From a checkpoint of a small transformer trained on Wikipedia: 21.3M parameters.
MLP neurons of a small language model. Each row is named by its layer, matrix (down: output weights) and neuron, and shows model dimensions 0-159. Each number is 500 + 50 x the weight over its row's rms, rounded and kept within 0 to 999. Numbers have three digits each.
A block is one neuron, or neurons of one layer that tend to fire together. Before each block is what it responds to, as a language model described it from the Wikipedia text at the highest values.

Description: Relative pronouns and prepositions right after a plural noun, opening its modifier, e.g. genes that, organs, which, selections from; sometimes mid-word pieces.
L5.down460:516437588498505489521616538496371577483484455532452513513456459405458479600510543558476457464408404469485502514464455435463508449455486525511571514435599452489491490404549594402514551519579508529523559486500514451485501521584429449454637456501521539556546437491511458494460497438531451542519393540466524574542474510566592423476505452596568467571556521491544564564490464521493391481408510432529531557592524445512506453418480469543422496440510444506535461518568349503473534491468492

Description: Unit, separator and connective tokens right after numbers in infoboxes, tables and statistics, such as "in" in 5 ft 10 in, "|" or "-".
L8.down7:528518531473570503513392547477493534407462457440442612465481527408511507535479508547443526539545514473490435482453447603540515538416508434453527490507525531573489486448406509528396447432400553476435497488436389505556520470536539608467472495463560515494389547615460454444509532614582398421511525467476478482577381533505448482477613466532535531506516508464549532452468431422404505545536517482530542518575574600532466568528567493443502515459430497507502475602618535508460583475466555
L8.down82:523454457447452446490602411497468466522434473460461509482524455490499492526503472599575488540502475517521386539504498498420430439555524397611474542478525496499482498496536577454505534537525490469552457518429455512529391581457497501488481527614573470590536481399448508421594494449578511463499430510619554540530538511485511466465480515446476445502534576424517559518650485485409506526538517521426495485500517546468479460467562470496536541487496505498583484434532442500481530476506562
L8.down152:524558551432507489461432478482463470499414467506416525558489494531538541510561534500497559459575524494461516555530542483435516533516471504500568568526517546628529461513448452512525459438446538403401490445466451486565487483577466540441460514506455443529530536533540422453522529499453466474556432445469542473467531464494442517448533538523475549524532402484469512534518457506607412465490541351554545475543598502450470489528395463465467515503469516500510496526487441411527416573535586
L8.down353:465478633454462526439630427496518515483461520504506500443463595521447484575487561551513512530541530591527446444549409487468446405529564632496440491593550539449545504498522470439422530490458491395585452483463520511510445528557548476546447471363485515493511515492508516433501545432476448465434447440438512541452462510473401418485546447517495529469543525492463556578493540471498518530518441444489520506489510477550558400475517420486548430534424514516457528496611403443449436479536504
L8.down601:490530503588424511522533552429506465536476557521463395489415597488450442540525477494391519494525461477458577496532505456483465532430561502463499569511545506526493485540587484568478470445534442559416524493479454554491524543491614430537462533479503621433538412437465486429501444522453518481496510549456526486525445548529559537546481562566511570548522462478428585454451499552545573532528565535601546520456461514464531484441665455469469528495562501523427581482546473506515503554447533
L8.down994:476481499633500491504600432423638505533500490524485390556518449581549431509496476451508599491491514485517497533479492457527511542558501545540550520547514501488434541461491543497488594475541420558437445563479501431398495571453453492533491465504422394487559584544537490481490434499510457531545541511436537514464526588481535574570507525560515504513506560555597458470461593546432486521512507533410506557469534472664510429517572564438449591458508483449463529438520455497452490494357532
L8.down1019:521511507480524528440564565435455384496525493440522497523524398478444535549519435475434463535564439498469615461502463527451537548464579573572576448453495562602478484594431530428523468479432495534510349473496471533577490418428460492496504456395555470476463428544412529485373436451481498407453543525453419552516454580552506463485420527584445440512486474473515530402498539449488556514542563639482484533562479454469483534470445477571432500511429485419565523485559518429470483546394533
L8.down1145:401548426524528549487481550598480625561474430440471529428556516429497559487434494460512609543485547525481507439571447476441472502430481458539604497576444470514552493483486589450460490515471471446574516423552512438415533558483515458550553513592382525485542551508480532462480499429471485561468495544522485452503466496348465506477505513477584536496447530501419511393464484513501499404493569463474488472432571481548605449348475538506454544567386464465519467524538487511550529475540531

Description: Pipe separators in wiki tables, mostly the empty cell after Turnout or Total votes in election results, also sports-table column delimiters.
L7.down32:449545467552488685532467454536580656429545427452489526479581519466458485499481468558515477491455525527513468479503509526428501462460470441555519564462533480455502541539513533516582473460487521542475476510551518476520552493421509547522537614525505472495485497494494481459470573442495414534511426496581495518478503612441470495539518375604534490505459474552508541476456483445443572529541419443504421510550492486490468456514535419454501484432523440542468540578537519449526449398487537
L7.down78:538520412529576543583440516497522454536492489497499484509480470550508556510521502544508507494534462433441520453398508497454477547548530480506521569584558510571526466516485447518446478407485578496508517503506536481452500445442524500561450489504483455530537397471421467490486439581522457538435545490472490487428575450474426467493462499508589483538463508515507475407495465511507541482526560530424513548518469412506449433533567418485533563445472500412574533527408484544470392498544532
L7.down381:526551558507557447484475396502475524563575499453567576475498472490451588530509486416549505483542559461473582511563539469464517458549566473446565423467546444483472496427551469464427507492547499555529432499521453481489498510438483445495533446508493518477481506420549508562464561468452589548514364513555540484445417445562511536534504516510404516409568510554487572574455418526552512529502582483545522529523481523512432549451532569487515454594452560511425516478514515374530562495544554
L7.down723:491498463498515539447515517527573489489561543476496484535537497515531488502449586415529456441493507397603509632569451629457501516475543424472442542566471506498518495441607471528571512476415446493571516531401413488466549404443581457584446436503535572527537516472467479530501620514423480569515534510475489450419462545449419474459529576598492543401554430481499491482610492589487447479507379435455590470508508394641565410522449504467495542483451461491514460555474572452502579486504566
L7.down827:443541522536544460522528416504547426459536457577575472559540410477511500576496527470510613549535394491477525453588460513526442413621536465477458539583463499463425500467436472570390432462575547400512517484427523484490544490517526568537474556569444550468480440520476481402552435482551565500520496409486404624494501530464516548441478588534449551495522465476450507514417433442548453537527491497487504578472489501456476477501570483449418573449573539486421507451515477477475451589529401
L7.down841:535493562481553539543488581512431481564470477445471458532520370421440553489512455464545469501584448461572485469441497487557433561422480488439526435427593553479500514525490454458471400494480459424416478457425569501424514573474459491488515600471558569477487453447456625461545579565490458486565517466504507633592503425519531591432450511530523532519511496446434463401613448564470498519438469509551498405449485502471412579486482496532509499522545510540505507501491430452423540464431545
L7.down1053:541556457567491484543489437512497539529492387533624449510500491469519505584495452519483505486524487502458481459365555514455494489604471473572521478451524568553517564601507529497514532609505606525472498521550543515467508583505499467457433397499504470527477522521567549575481557372426539464459602473473541466584534508447511531510463477472579503419533383387479440498492413539491546464432528437433590553469524519545468608538552582453631577553485437457550553470488471569468448555436459
L7.down1069:545425575441483558552452554545571566438437543450549502485503501542532505502552466580460582521575452448492545485441473583540560527520520549497479448498536455458370425447478461523567432529519551543526560534630516504488479506556531495550515547390516500481488382440433531488456515552493523515643459433563599516538425432489525527477483463589437543436475453555517510541563454582585615636515528427529433459464546484471577483435487544475554482473549514487502476458561569378501475508576543

Description: Function words right before a clause's main verb, especially negations (don't, may not, never), relative pronouns (who, that, which), and modals.
L8.down89:440533502405519539431522543466489472461560511536520556482419555496494580459425532572591521530502539480474502534589462558463505498449473496501411522516454516400537462475624483479557503581558514424565542422482572559545417491526468486474403500486441535591526537506499504462517447557524517473462482432388544384509536530535566481516500530508425416458537582434446482513534512454487516504526456504486444468510572406543491371469447515484391488443485493498511568575555501555529570471508537
L8.down105:495425537525487554422457562437496470549543460517445507408418423481464463557442620517595486520427415485470558546504517482591471496440606427520416506467517488481533401497465544488585509450476608476576493525488515450450471484544429398507575567475614509564577433597503458520510350498436549525394514574438593525466451469462484438468510446555523503333559524538535503517518543467534461489496528483569431453440514481528445477573492569481478499536509503455526476539558551556451455495483473
L8.down144:536490466523494556452582583541567451447423433577497487479544579477478512487513485547520461598391517576493627588457563538552505465515522376434444520482518478586532482434537510441487476450462515468552540526462531600518508535441423554586518507500480537589530553558449549423538379476486483531480465563479504488458525507557502456446540445559534593495490464555545437467499516432518519487563476481480399488494534452545547510564518549512518447518509586524520526457480564477449415488455538
L8.down395:530425521499435446470516528497547480585497580537449464503556460470506563417478515559512457436531481511491473508528542460527498442529481464589528473477464540541500531515490535518451571404582560449479509417524448441540543467502590483564557419439565481500576480488526458530555474437412469518522508565408469403513460466426450533437481502473495575503521529462528502490470537580582447503528463465507559521499484458626480485479508466446525498359447569522539507436415512399652529481527463
L8.down602:584473456508504528474554479440483438463456492552574485574504523456455418499520574446521394499503510434523464521491470402475408493506533372465533482517461511493491550508451533506517565531540541490505499541539568432441375433540501449622542539412514551499464526530498529458525378566464437615438559551446590515484485560449465593488591406545451406553530564554425462478500547425573427512485518525515540578432565496487546510571507458560492556546537385468523483505521497545502432482566493
L8.down768:529505567580472491511530541420429492521502468515483549489401421509511478550557472470500480430492543512459534408620560429522513403509489519503542473526578518541538500474542452532496410521610561564526532479513436493539409520587413553593520516492494541498429491463608565504410339544479552480514538447534518508505516496556555477489518508450531514493479580545512511388564490540586587546478536538439540483577535543486520584524534540468588424448500550438505390447441466606564512383458581
L8.down1009:495446493501397538428560508476479510467593477521430555483440530446474513476404513461466436483450525564495467591516543540482522509541435450491490536503488466407553516527452596520472464469547573497480503533490617627565421506608471495577501524464465550530486508537369506519535377474317546510527442510462566476572505493541532603555536508524532543502488462536490485482514561455584472591495478467447511533597428443583430503504399515542474503535447520485503622587546539577581442572506446
L8.down1131:548515500549448492537530505521463437575552444549456575496458404525446541441577441455476525544522525459408620497472487537460480502563534518483406489434467468505455508407545489588633449535482495476495563512492474452588520432464591443583545544444403508568566571419488504459553381526488454439591552590481513416553471519516488471448485494515517530517413510481477428530455511534556444464506531594533446584514581518441554598515536503504533474513510524444510433459417488537575513426589458

Description: Three groups: mid-word fragments of long words or names (well-be-ing, Wür-tt-emberg, Hot-sp-ur); not/be/also after was/is/may; table pipes after Title or Turnout.
L5.down1138:476611540445412521536443402533503453487494515519476443581509466490507563485477579487486562523413498565499476547526544589449473509474513466431449477426505502467574597455552510501529511490517561515472531472586592489419449534511495433529459554507508502569463528525491522485471638499563583481539504530593584485522565480447458518559430430461537569466426443555557557501628455458456527519484532457540478445461495476462422486516517503519466539492469448484533509519472461586433558482627478